{"d_model": 192, "n_head": 2, "parallel_block": false, "lr_mult_qkv": 0.7, "final_lr_fraction": 0.0, "seq_len": 512}
MLP neurons of a small language model. Each row is named by its layer, matrix (up: input weights; down: output weights) and neuron, and shows model dimensions 0-191. Each number is 128 + 32 x the weight over its row's rms, rounded and kept within 0 to 255. Numbers have three digits each.
After each neuron's rows, "fires on" lists the tokens most often at its 100 highest values on Wikipedia text that the model never trained on; "fires before" lists the tokens most often just after its 100 highest values on Wikipedia text that the model never trained on.

L9.up469:141139174090120146130091138080101151127075115160101119165102109083077110080166140079134157094158128121104141107111100104150129144149168075110142127088111123182170105131111075154183173118164112130152131140203118154129137110186214055160139153206132122134080134133177098188153117095134055097135151146162154140100141179111151129062130146095164125130142057104122135163146169180170114136135088164099162111136166134160054133158163111120155142129189124099102110112157105134153131119102093136140102095113152144135124135144106155164138195167095089085149093133102041108217123140109132152
L9.down469:124117141090127120089165113121086119128119178141149173159123121195097115131106079144122133171112084189181151176177186122111100178097102206110111181120086187127128140121088103175103089113129124149124157124118173116167139137147179133127133087095191172139127155078113145128087187089146136190139089104123165105090097135141172131135127167185146145093092070102100141089126174076105120104119175087132096141103116127184171128115101109124189107111098090120132123160088096085105120069175125133094077099123129118157064146177081103145165110090140127141120101074104232126152162111109127141
fires on: " =", " is", " add", "\n", " was"
fires before: "\n", " a", " an", "s", "itional"

L7.up1041:149158130097097149120136075138099139113124143111151221076126128168118136124215111100104144119132149114131109122153119075106159165132120130118167085135180085112130104137116043104142180132133171099080170146081137114076100135148099098086093186108094128168186071100128175137102128115126064118162087088122155116123154228133106140150161100139089154141135121151119128141114153153109153122131141102169162111086124202087141103128135134107043104128106126162117148168154145127084116110115144116071120037161158166128093143125148140111110159190149166064126106112117156199183177098138090146
L7.down1041:186163122140103163170094151074142109132115138108139162066068107091106169079087075172123187101134127171131150152117171099095094142119091164112146158130127107099078113105118142080077106135113129150142141125096158116049167165158150111137154065101112099156170194112202172184081232144131117139153065104147140165115194146122186124132105133091129121088126176142125098146133156111110140101122119099118098135145114183107105173133103109074077109096134113124195139106132197167101090104113159133127095114154168107171080154133157112130146084142111125162087121155105196129144126173149100135
fires on: " |"
fires before: "\n", " ", " January", " Y"

L7.up935:124141143056147155127096118123033171183128205090150157091126101144081118196179098099123154129120130141126042150124147121119200135201106126096176105124147054101126111074102101134171104139143179135091128111143112101102062200119125102111131180138116084129093134117132146102098125168150090118136144151118139106168109108084110137159112113156132169197136149137181126130132113147161132154145176090150125128133104149173102087123120137134077135151109118131087184163207115082064167094091063105075132138128135081128117130128190155130128177124177153120126134094149108137146164109150077163
L7.down935:164103102110098193132131156151201123128197138158101115135106147110121169167133160111157153171175140165131132138068144131193133132130147103128174183110125145131094137136092121111115098124145105169081119039112148057115159169099110132124075136129118130131106106149127095075062111094118132136150198080092088151107042151121131107149181129165127126185124092137122089112071140115131123077173160117108129185077110113112180165128125116123121169105173116151159075156090168105131093143064204122115050124114145139142139126124104154149090129137140104136135165157137192140053113129062090152
fires on: "\n", " and", ","
fires before: "\n", "-"

L7.up753:150164119121149144116096119119180103113164193080132161188152127104091117162159140091108159114180092154169098128075147115136110164142097161134151046169134101196119134117139134175093153135145160108138152116131177140085152134117160124096176177167077117124138123139170190185141117170120117089143139095066099112082160117171188123158189094026151163123107095100118073160125171173100102111147144054133156061117146102108100108125106123082117092074151129057133092171128115161165093170137171129107136123151126115077110154139174113128124135143129090129123125052159127136168148109160170133
L7.down753:211088103155110189130127115078108139109158149155097153125182117091141204096103088120115103161121194104180123161178110161158087088126088104128085164139149160151041128105095108108121123139124080148165135137164137110112094136104078120170102155118093170088143157086054103086141183086118085124154145119131137186137195117162132153119117092134099116083142112137153174080094138113044191107132120142142164147138124093086131090111148155090150213169163147208132134095120100101161118165095142126168126162115160142112116165120065115117135120152128127130138157127115132102087111133052128167
fires on: ")", " =", ";"
fires before: " |", "\n", " (", " and"

L10.up596:130145081117189089104096101077127140104144215089163147117159097124142119114196082127097094135177140121121097125134106100141153151124083096086125112119120150196159131142124146184108151137150182133138191142132151127150131156178164152093168193168057136113177142090195054119178067154186114082126117116093116144081140164141169145083124114070125095111080078121134076159104185107150135116118153107123084093094108116165094100099115130121097107084152128114161143136113115135192150145137145112064128109142138131125095120107174113111114168145170157194089118064139094146164204129153110159
L10.down596:120111107073090163096133146112098085108156094157114145110118135106087147087074129127122175142095150161140122193121181147200114105128060147107127156109179154140152151159195128089108147126158089094089136117152100101120126127124111123105108061121185163097090106116116196099113159158108103138137103081135179140128162110115123097130150128202122138156158146107087174117171122160088086144101120144061139114122128163130139140144060132053182131162170112142112095113071171125127125133173146102142055165105074149112162154147067177169128080122111071070124178161198177117101097137111179114
fires on: ")", ";", ");"
fires before: " |", "\n", " ("

L5.up360:146159154099137093174086175040137118110127192093129143152127120128094112087115137140138111117154128123106150156109144073130120087110140088123174041166120053103203123093111077154180117128142178089136114142194113168109151167140133158188185209171137090124087144131115131186099133120186142113128161105188132097115116130132135098191102166119120123087138062120162137147096177115114136069097130159128129145100124102138125127141127186078084136132208174133118118139144092171144108157091176098158146076209120135121097126073141123092125130120118118118094107062104116109082164129133130120
L5.down360:146144125142104096151144127087071112094159124142118153116086153137122144211080133064122220061127133148069176146160148161129145088123142143118179130069177096094075122187101082099150111166105143115122138154135160180148100141106046098058158092119166165146153154119159101123117170148138078079187086112070134090109172133130169159135122172128140104089097146137081104185162109164173099145163128142160096062119078123139168097126123088170127139141160105165180125114118120054095108133084159132096070105083148182146105145129136115128138140123108138115171178115126111135123130115163162129
fires on: "|---|---|---|---", "|---|---|---|---|", "″", "|---|---|---|---|---|", "|---|---|---|---|---|---|", "|---|---|---|"
fires before: "\n", "|---|---|---|---|", "W", "|---|---|---|---", "E"

L10.up985:082155114096136108067064090092170097110107147101158126175183098091159070174157107134122157157171136133122128123097114102087085131144092144133123105116126123193207104093151133148143178104127177111114135127150182128128138072124095107110096182155133126083090161142191124116100083129149088128144179129155120110068148114145131138157156066099190108088121094147107107180188196095120088164127164094126117174111103094111110109173080120154143138086165068154130114207164098128193133188121088094129126131139144122081114161101117167141104142148116102113072092056136093157130140143147177162
L10.down985:143138126160145084079141112156090097133122105167098164077139190137147155118081097084102162162136111129098100203136118148185130188131099130129047140128167161128150137122132216123105139094138186134208164127078107145129145117144139154122130140120142161139111088115177131126138096141121120150121109092172148064143127143097139111132158140151106132151101095108102124096210127148130139105161087138018189078145154153146094132180133121110132111114173136117166139151128102142058075080145173148166096151119044095138115150104128143148148061126140078114144130127105170079090144100061114065
fires on: ")", ".", ".)", " =", "\""
fires before: " |", " (", " W"

L7.up1052:161152124158146178098109118103097136187139091140108164116109154128130151163185135099115127130133118135133029154095138056097150131149063173105151089114171075103081118103129140166125201124147148108115150095127101131092107189185138104065165132149122110163196129101126208151075158119142071126138142147136102103139131144121144119152152142090148161132135125123068088148114148128090123166134134086151182115070127164192111127114155102105095108135155110126100156198142098081077104095119119109033120081162152104164105154153184136125112081126159130079134157136146100153223136116135071125
L7.down1052:197131113162049145119165101118106113087171124064104114113133185149142131134078088084143131212149157124121078160075145155133145136165144148193115127125124123084133100111134118126128120185076172153080082140107172148115135154124127105184127166115068164120171101123137098163101167134106157111115183059137117126152104149113132164121175136110061118154145107080091090155117157147131175120103147139146071116098080136143106167049176167146120130157086137157132144123165159124103127089157180175124098082139191132128056177084108139157135083150092156169113124122131096124112091106046096158
fires on: "\n"
fires before: "\n", "|"

L4.up300:143144149112108151143173066188116103133141120100142175126098100119143142072149109076108140153133127100142090113117127052123144136092118175113185107094180067066115114141151056131082151194164159139112169117118231099078105144177119115126118154161108126164178113132130163172050151098160103123128120125143136126136175170108150172114140109113091109123102083147143119147138155160150162106105130137149164112108115131170111132105175164104078090091159085124099158132139092132137141123131173123026141103151160148128108156108144147120113191226115188075142103117167146119159166116054116156
L4.down300:232150113159101105108109134120145074103089144138124121101122122130162230135133127148117181102188167093132149141118149115145127050130115140099142128137174127119126122117129145136101118165115088157158181119149127108089157031087169138082144025105131128165124132146137088154113152132112142135159063084086193156170148143183170192136081131124096157092131189145134123146082080114114158108083146165087099101104157173120152200121155060069098123137137105180151149091086129130142088110187135139131111150149130099169067124114127141108103119139063101136128133150129151106110139141139116158
fires on: " |"
fires before: "\n", " ", " 1", " 2", " 0"

L7.up818:145119156144144152146123140130105130151149129126141121095114140015141124129137079062152134116110141085143092125115158066124142139092091107111178122107156096170147102155151116148157130071123194124116096127157108126169121169198140154113144146176143096146164186129136178141084115125107056143185121121134130075127123150023148114135139129113166082132124128107139209160108169108160172129117150159157121175148115143166126125150101127161120084106124096132119126099104121098165192164058072114142107093127131087130130151104143144157091120128144071090104115136092028181116205103164207143
L7.down818:177117080155113159121075195123146134189099132112128104165095139144131097096152142180170121168186067151117154069150164192193134102144139131093097078147113183136093179104143102090144130122125085044126106139111178131165134119074133115120185140132084150121098167175130143125127128157137107086130150081121164082086109132162110124098124106190096155103143154142115128104045094081147149142109107059135189173131126115116098073075118156136133154172121115124056117070097145113144075122113101136118111155129104105171127148162112154131132081156100161135197131110139135110180103193109132189
fires on: "==", " =="
fires before: "\n", "E", "B", "History", "C", "P"

L9.up1046:116153134114119183132111151089182143136148110051127216075106084145098169106137116124113150079122155098186106148090104108149107133154137127117159097178187128148067091166149076142145144096197138165085178130138104136112144109180122119097136149087103120172179139096141179092123169142148111075145109100109150154157144135130065147153114103081121105104127072167166160137156152100124148113112168133149142138104087236164094170104149095126069129101120122113124135174159075109114101074120119119125124157180163110132078153124150200119086110183138156141092055123102126102126105107167089188
L9.down1046:114149112131115201113132138096111153108092110151077129093087145115122206081144160165102155075137199111062115154084144112125120129133103152118203153160162134135113141169151103135152142126144133134114144112134114120070166152096110121109099103139117162146120120114147122153138174110125098182118040158123157155131182127155103195117167101137131119120143193053151141128113074122139158078059160141161123110105156124097158147160080083058106129075107068179157143094150092148115058165173102085171144123129141109151079104122133164085078128149164080097110127169151156157186157069159172117
fires on: " |"
fires before: "\n", " —", " ", " 2"

L7.up353:177118104115128171142141148138109124181153169148145161125140116121069132186170120071115124122166116158115041137156136122094211174141105188159216159134126116127097107119158122162084178124130195149097108156137134120133135197169122137131146115148099102176141089143137190127083132130066098096133139133175158089134141107108145173157132104138117164155126113154121143137093135175118165122152183084156140056111126164168129113100138094088134124130131124174127190164227123046099141145123111123037118078116129124154130164146169163138122102092125131085148149090125069168187112116138126164
L7.down353:133169161075068164118105184159146108099183122130136155115155097167109142170098076131091184140109112137113122139073082169128092108161124100164119147130122071145142149072152107123076104131078087200160069113123135153150155115062118126154125168115106174169151114116159120104092187186170166097177183092106124217131088115108128085108134089069122159144119198114143111151141147120143155113111151162093123119149120150092136152150193150165120140127098145204115136160112150114102130111120135137142158110067179113115139087138037177089126088166142130108089116132104112129120106094062070119
fires on: "\n", ":", ",", "-"
fires before: "\n", "-"

L5.up981:098129060076117125095103157106080158110133122127146133104074114169108121146166150160093133154171121150119098131137094100139163156185117203086158111074114121126169116135134131112144098100181215116084217096120125144129127137133202073159183157145127118104110146125186129159084076160159085083140124094142151146097155203126129168136134125096154128112121084136128099137110150117109131080121224105157152121102139111127168044152103118087124134062159045115137098175158081094147097122131084117140113111144137158155098107129183164125069120120140145097093083116140133112148183069125110106
L5.down981:134153094125131146065067147150143167099157141097080190123088112123144151096071126140091178153137101096113090120164151145180139170151114149120132167081144106168089184048134159114158151121151146167144104149066100165129147123141092128130131077108096142062153133163098162163143152127115133124129093158090114144123106150092167136106082103075146163108092130184199072105159122166112179118154143092134129113131152145133180198092110089017137160152169113098112144112167117109085107106168107131154090198077079129133131103125073157126095088115067098144139133154187110088109146142158141102
fires on: " |", "\n", ";", "\n "
fires before: "|", "\n", "-", " 1", " 2", " S"

L8.up184:185130132096102192123113114112106126110132113114138216096075090132117166113139109091117144127130142098142073153122119086113168145162108155120156110157190116139098115124122116127098138129151174186098178152101105094083116139152122097091155132092094125183157113116121190125093183119135079074188109045129113151148144214147061121156090083126096151169114128145163161123120142123167201129127135157140170110076125184150150145089084113064095165078116122136141109139166089137107119115141131112085098110176159128182121162153193173121110115174125158112090056141112135123189157094106061164
L8.down184:144156148135130175125151140105160085134144180122120156081119109187101171104174120145081205093164137197090147116107154119151095116136076131101120109131127110101090116142116107161102106131124091105159133102088180123090194126061091089121128119117055191135161086090155128155148202123152141156106064131133116177140126097133126180178118132090117146146107165129145127103134068136139168057102114104132142150135172130047139118138148069068104166067101127203187147107118155145102054091174173114183105147178169108144135143128161153098107096142132096154103171141132153127096171122153098119
fires on: " |"
fires before: "\n", " ", " January", " 10"

L5.up1065:162133084085170118077148070127151106107105162138144120189106091129091139053168150108116183149134130085122114091098097076100143175132146141113173105179123125135212109143134100129120176069143128103140138159085139128069173124086161189151134112139088150150125083175172116187088116203085108093118131124206149103086166157092129165066140092112129097080112113121117178191113101166170136170130158159156141129165116126157078104116121110076139080085152072161104142117137102153145149147117117075120129162110137130114133137126129118134134161197159109104122097164124057080186109110152083138
L5.down1065:187109082167048183126106138156090166098119128088122153137098132135097112139131086148148100083124087143178128149073134045228127180136102118101131145120175144087127133173122134217134121153152092111143162130136111181206154134150079075109102128201136110141094152121112139163082155143112094148130110110068120142115108160139137162067157144146129127133158137116164150149121118130089111127156143086169156141110048149148163075115127094164137112149119110135109095118116124140109150109079097126097125056099157157172026117167143102136127168099166152156156138142117099091181128188117158103
fires on: " =", " is", " was"
fires before: "\n", " a", " an"

L9.up358:183164098166170147136168140062070104160115170113197149125104137097162187158107164116130208100134150061128129163127125087184136171133125096151172102126169149127145125145142135140122119099177132123147165142124103139141103151148117164117108114163099054098145115135137092190086119127109042098114133093086158133122102118156140176127084151090078162134151111111098088118117114176176161163117174177197128154122071107166037132129146127141133105155123092138119144105153119114103181095099117132118132118111138196148122172155084152140075181101103148090075132128080088070185123181151158146
L9.down358:080055111120110135097094117142117077091065139057127133103150103131158148159136116171151118104140140177131151136107097148103102143126185115098159118102108159137118064122154095189147066139182171105099097126112175114154114080130118115142156107084135167141064102109167172138124099137136088170149103138089117157125156205167175107094099099148123174082091142128116150129142152107168161167111161098077070125158171200161140155143213127103111139127070119134087116159137200163144141120131141121079138103128120100128128123144076135144166155146134116183138105053143121212173103065102087146
fires on: "\n", " =", " player"
fires before: "\n", " =", " (", "American"

L12.up472:182125146056170191109067152059121178184099139123129147090114117104078117192121109067160137086135094130107106138160167074114119107168162144124187102058139067186095125114127146139083093075178161106126098093132121132095159144153124081102180143142151081105153186180171158136096138103113119142133168128129151088101141181155141130170163139094144095124142102159126123149168170133128162148067134159099151116072072115141062140121102073144156119097127149157173156169108105130156118151069105094149126088144125128124095170072141157127114113091118088112180126146103130151120139043148090108
L12.down472:148187085149115150139130141145144152063192171107121110157129025138108144096158102117122185107122070166118144148085099130163146119172071160079140134107129121145140156144116128152120145097160109115185171189151110124163182133130120096089170158120106137173184106133094062147087093100060136145129136171065116102117133082178172095153151124105080114109168139071144115132127125147146115109138122119141088158104102111095104086175118154099164153115107160166134055111136108159100107108118129127200070109149165107166089122144159157120121069108083102041132108141106116122195168161160155181
fires on: " ==", "|---|---|---|---|", "==", "|---|---|---|---|---|", "|---|---|---|---", "|---|---|---|---|---|---|"
fires before: "\n", "|---|---|---|---|", "angu"

L7.up878:189150114080104157122095150115099131127143166137181168121101107082098125120131180144129164125090121115096108114078123045192155166140125086106171085149134105197158119156132026173164170093127130155115065148175132137141158102128148169104148144199091167176114154169165154169051133162119121052163111157085183135092124117175159138144165112112200086112114128132100139136116160139131155152099117124145144106125040065122093070145136146097121103099105145156058134094097094151149136124123120107143104125147157084183106136108102162123149137135127120064106118169096126156168111154154143138
L7.down878:141119149178111109108167064112088139049084136129111146137129100140163156078120161152133138209172130116087123085134133151174119136081118077112172227150176173113116140153131080134103100104165131125140078116075139112141122110127069100171073129134103189111120168157111130143198132125148130142123137178142146099201151130090074078064088157120167142155124197109141119120130136134166097128156078116133133198189102119116115159122157189094177099121081139109164113094117091122121110099116135133117142112180096150088091045140114154106166123119143077182157141117133113079135117133177160140
fires on: "\n"
fires before: "-", "\n"

L8.up143:126110132109141171143100119086075165167178174114119115107109137157131181156178134068110145077071118107164113112115178120147170118129137134051120141173169054167075137122110135098159114135111164130055149156116164127136114169155155121075187164086138104179086125133149155161075117144101068135166133131138151125104122120091129148151136085153131153175155126157128156166096202109115120121089139122129107101104101205166136166163126093155057130098118073143106134139195103091084163154091057106107148116140144098170092135116175192135105198112146134118087107110098135142120117072107066163
L8.down143:155123132153080151156134168112122128123138146137104103102101195156164178179144112136098130147148142157126148143089148125100143087147099157147148168133122098175139225116147184132166173141000117100062101119123129150133160149165178136128200108102127087187132138129147164125069078128115064110148121066146139132111107127113100122134125058147147150147178148151090096104049144095110133104080128119152131129137156146159154134122134075145076090094113111161164114108156082136120145106115109132119133117193115085147085156147123198129074154081152154119098117149129163128100058102102121119
fires on: "\n"
fires before: "\n"

L7.up805:125098162099172152081123102108095143083149140155117114186189126115129104135147099110078079130147125088199134146085118171111088097133174090106128128202114131145170104101108102115115152098144227160095116104134151092123166057121138177132140131118173105098089129130159102122138123147145144121142169139189157164074097077149131148201094115088142092077055101139151168141182171126188116160119101132137078139072117164113076181123113144139149109127141127115106116180125130102187119154130130111162156131103137082179130115047079159151105124114097072141108068152132118159193159073137128130
L7.down805:088099115099099109119160152141085134169189088117095105185163092142161080140171163147104155174146113123160118150171115148103134155089157150098103141085147050113146153090172084153093084069086139138120130131147115131202114152179188127162126163128110142092166086065084141075166124130136092140134092166107136145194130114123099112154097150063124157093181133141127132162152117085147148085098093117080152146116146160072153083156129161086117145121111103107137096141195128112127155156115143069162122128107134110166092120166090173046084105125122107088155181130119078100175164194182152149
fires on: ".", " m", " met", ",", " h"
fires before: " |", "res", "art", " met", "urd", "/"

L5.up167:137173102071073148157126109079144157153142109088176139157090152050068118104078115138145124145102114069092108145092137122137158100119156092137105040165130112162166131124101090175126101121150110139150150122135131154179125114174131093129107167238160073139071162135136177139113114102155122124117127110117110186135174158076132093164106130163129105090145041107193160106126180094141114092118193162102163131058086079131103135144134128124095098111147134107134138176133126169127163089108152139114094111130135187125142155076196149115151078132162105120112116155097102172110193163140162132
L5.down167:167138161100129093123186171085097092133127176187139143101130127123100131068138119132114192151119096120074123099191165128133151069117116150124102118061148071102053118173107122105131100119118120089179143133136133095146145159194128057071212145129147182071219190101127143146101088119173117073167108093074110086103162159175133157144129162157086143125097126154127110231138102138125127149150148137153111106116083142156144084189147126172099098158130123115109122096100141115100130126101123155129132155131141126154054142110133117131146101092053126117138160150126101129123095150181097150
fires on: "|---|---|---|---", " research", " History", "|---|---|---|---|---|", "|---|---|---|---|---|---|"
fires before: "\n", " ==", " |", "|---|---|---|---|", "|---|---|---|---"

L10.up815:119132129125114124128143083146093130103136148120194115088098107171067121098135090076105106058148129158085128138125124086043155152138118167122131108133179092080151119152091095184192178138169143145104159153090209118058163122135110098075126147125084165153152099124095109156129127092110061109134095133078136113080177161119158150170157123111036097128119049125121136144188120132123125150080142145199153111137129159108145111117130123067087100146144140133114161137168086108120088104170126148089115094137197145104099165077129162155148166154179160062156089113106167144114138097130142164
L10.down815:169201118129120133143135141136139131104126127110093152115129136156103145051155138158116147161144133104156127130128126132159118195128109117105156108132099091101132134112151149120075118148115081103153141143141086149048157134140089101161106117089080098154165120077105135155118144109112107138157000117100090134138177187148116113100145164092125199136152161102134132139084156155111154071145096122150166103124139142121121090119167114000113107113096116142195161107140188151084057093191160101086117136159122142144121175136194159108107062102105139150103168174139158094154157120130142137
fires on: " |"
fires before: "\n", " ", " T"

L5.up243:123168125093155152153105117107111202124127129087119118147120152135081155186130129119102161074137150090159142137133175091101127142162122103055132135165192075143112109140210148121137130099144094119079144113148128130095100090155135074106162178142111113194172152111126169198105100132173135141178155157103115084125116169096128155134104118093130137141125100091111106135139173123114121138166098165133126118117121178181135150099178127124116090074084124118115145198207113183115145091073084133112125127098136074172143184126165164106085093120101067117097101102026064181118121095182122105
L5.down243:098135090114076141155116161158164162178089126153185133183148113134109172090140098195116156152123098115102154167101158101212121140158126114163132186155080132153127160106145165123178170102128160145201205174119155171129125119013152125154170140138137153152127108138145161130068103080137116155153151085090132114087178075059137123051153091176164176089121060121132123118118119137138132143131148094110153172122113079112144119156128107080093142069106083171106126062145120129069110159098094146103126166141116114142113110148138120156084153147138126085146136081132115161147163088108115109
fires on: "°", "==", "″", " ==", "==="
fires before: "\n", "N", "E", "W"

L8.up109:168119168156126115132146120135155160132100151138147115167091089069102148150083128150128158097118117120100091128155096040111138255094165137111205097162183152125190132171146139166165178098142125124115120154160107139154150144210158162128134117226089139157093179150118109213113076131114118091129139101117158060084129118161172134109123118097090135087143116114152104165094106165122122147187132147141154122134125099157101059131084095091130112069130108068100161104144131125117108127088106091081131107116159133166117155127147136145099158134120117090106078122094088119194166141121167127
L8.down109:140135172135079132141121112101075157115133162045078129154131163114124158152150163166098064125135132118144177139116138121157121104089156083106160084119101129130128167137108094140170173169180078142154188082145164155201113109145128116101113106112175123095047137112074111142094138132195092157137153126138173129126123106178079109113118107173112133104177113123146142102114228065130094125119157146123127163107148114154153111127155078209171141150116109128092114160066102155087180130094125119166113058120144092185100130106057147166136175129141138164134096140038108113149100156096132128
fires on: "\n", " is", " =", " was"
fires before: "\n", " a", " an", "-"

L8.up383:170160093108107121122127153077169129102110091102168121163108148155137118068138127130128106047087102134106117094156162099116130108237145140076110080128133074140143132108115059154101060120163147063125103176166157132171086117176102088127128115158144072122093140185132092187140101146144136112110150081093144093130101126168109112183093124012127145131126105174153147176176147138145167164176181100115101162065078110161158095071166096152102130130091183076148148137128148121163107148082136120135131132150131161118136172082161117133101135159127133131099092134128110156110184151135125156
L8.down383:156146076149173141204087080050168165061136152105172141103165189146132126136172121081120172146116119087131091149140109087108139183151124123084151089108165115153082116092152138119148183092137128110147150114099096139065111189098125133164128102171149156103138097118143155127056175107112076135136107140115138145155129153149191132148189123117170129099098070103102110191141083147074149107116143188135076157100096065141098150150114125093178210128156109136186120110112123114134105097100118117152097152174118164189201127165155120148120132111125083096138129130125080160111100146125059111
fires on: "|---|---|---|---", "|---|---|---|---|---|", "re", "|---|---|---|---|", "rit", "ous"
fires before: "\n", "|---|---|---|---|", "ical", "ral", "|---|---|---|---", "and"

L12.up515:150149156092083165139135109072127145202108133122153088117110132129148155197071111083160168123149111106112143168113242139071162091210119134106172070113139118083100113170130136192194126109145137105064093132131111106111083163146092119126112159185162054153111125191138157115103130122152120110142142154121145130095140120119131097088137133151197098165133101162132119149132149095071179136150186160173138129108091118159086108109102146133097091084140103101145110129145144122156183106090101107115117174126144112102110148054181160130109161086129076133113115116073111150111161083107056116
L12.down515:165086093135112129103140119170130150102130131122098163146141098160092128085126161127058166144133181150169162127110051118137099107134128110097083126172161122145106130207073142142046175144225105126194114143105166134080119171126172097161129078145122127109175146113119134177099119114152170159140126142164132121147139128108081106179112173163147100097131142084125133097135186087147084125120085115155119118132103098143104112165167205101177126120148107191095084152139142123111079125102174094139079048136155151162131118158088137185127098116088177100158096105158087150151043151152144120
fires on: " ==", "==", "os", " Website"
fires before: "\n", "ing", ":", "ion", "ure"

L4.up84:200145084128090191124124134111094166128112155088151145144127112089131178131107086069140182107167144104121090128123128089142195140142093133168174132175168101174113118094134159138126136169129130127095136121176122122086118128167159074126124177160127119153147126123155158223084089098103052118172148148088179103115106161114144108115130152117153111091120119101118072106097173098138066145139135152141167121101075107138117100141174131143090063098068140118108148128198127169110186125042097116111163139096137084169053167100166153132102135141060085152099145101087098173119132140156078121
L4.down84:074116097126108174176117162156124155172106165121106141109097100112116140098222064083149130140067120141129144124151109125185163154137121153116158123143110126152143176164124127161138125109074125128083121126176117194097145114102188125139187137125123172180121144157154133111128120114116091121118106131131134136083166121141092103072148132147145129071159111080099164129050116074190095119113096162153233144147101094131105109170122199130143121097131105145070071032153108079140137139105116124175100144106108084235097092130162141122101158144112125107110166134119166087129086113094113139
fires on: "==", " ==", "===", " ==="
fires before: "\n"

L10.up409:196192124167107159131080151085102108112145129124154173151052148113078158116129128122128095116132133086124100153118163100063134166124120100081139105186126081152116133132146169184105196151166126193098132105122120119089137123163153099128136146141056115162155171119119125173108131131091060095170134110066153107108136158126170148131144132074105148125102116117173129136141182106117103117105132146196168145103117134200097104094171109088055111084142152109142158156191063129119095136126139118128135102163188082157079149022148187163104115140145144143130076122088132127152112181087135139
L10.down409:096092218154095165089135140140116114116124109135092125100117169198142181128143161184105086082145094121138133120202166134128099160137150142134087115050131135098122096151126088167161180137115198083090177107096161116141133095118099110133122115096104156130155050117139144131139187105177132112046110128162127148146135091145073178181088121157135177098144125152153099186098149147146173086153107135132095128100201105130097082123096092079073111126164160102117115103110109141159111063179170130096110072159123150143114147138196107191144088125110130164118124142148119106146083086171149136
fires on: " |", "\n"
fires before: "\n", "-", " "

L5.up920:177159161126088160145093144073129134100122158056173182124114103105126116150127051115129096119139121157180126127134156084157106138123133159129143026134164020120115116108133075120127130186181140085135158120160153129120123171173088100152174167160134084160151141176105149127111115132191113079108150146098095167118191115083116115146143133131129151164112102148148142137123153149135161133171172105127098150096105109178161092153117092108062055126183142086140133162146091150190142169122143097133126100190104199109118183084154130131108146146158078105112147088137105145097205150103116147
L5.down920:135124163147128104124154121089080071092140105101129087140133143114110104136088129069107198079155130131125140121152156127168141119141162145091146117124188100109113120164100055161103131157127172097118196171123134190133124147114066061061162145116149118117122155136138095149119171130140106128179084111089199141158143137125174175135146162104059168117120132151112110202140116213145124122140165138092128075101099110138131076143172108158103103190197129193164172152154102032101115142110179116110094084139135145118094154123144112129135149112037149093189130121115117164115150127161129115
fires on: " based", "|---|---|---|---", "|---|---|---|---|", "|---|---|---|---|---|", "|---|---|---|---|---|---|", "areer"
fires before: "\n", " on", "|---|---|---|---|", " at", "|---|---|---|---"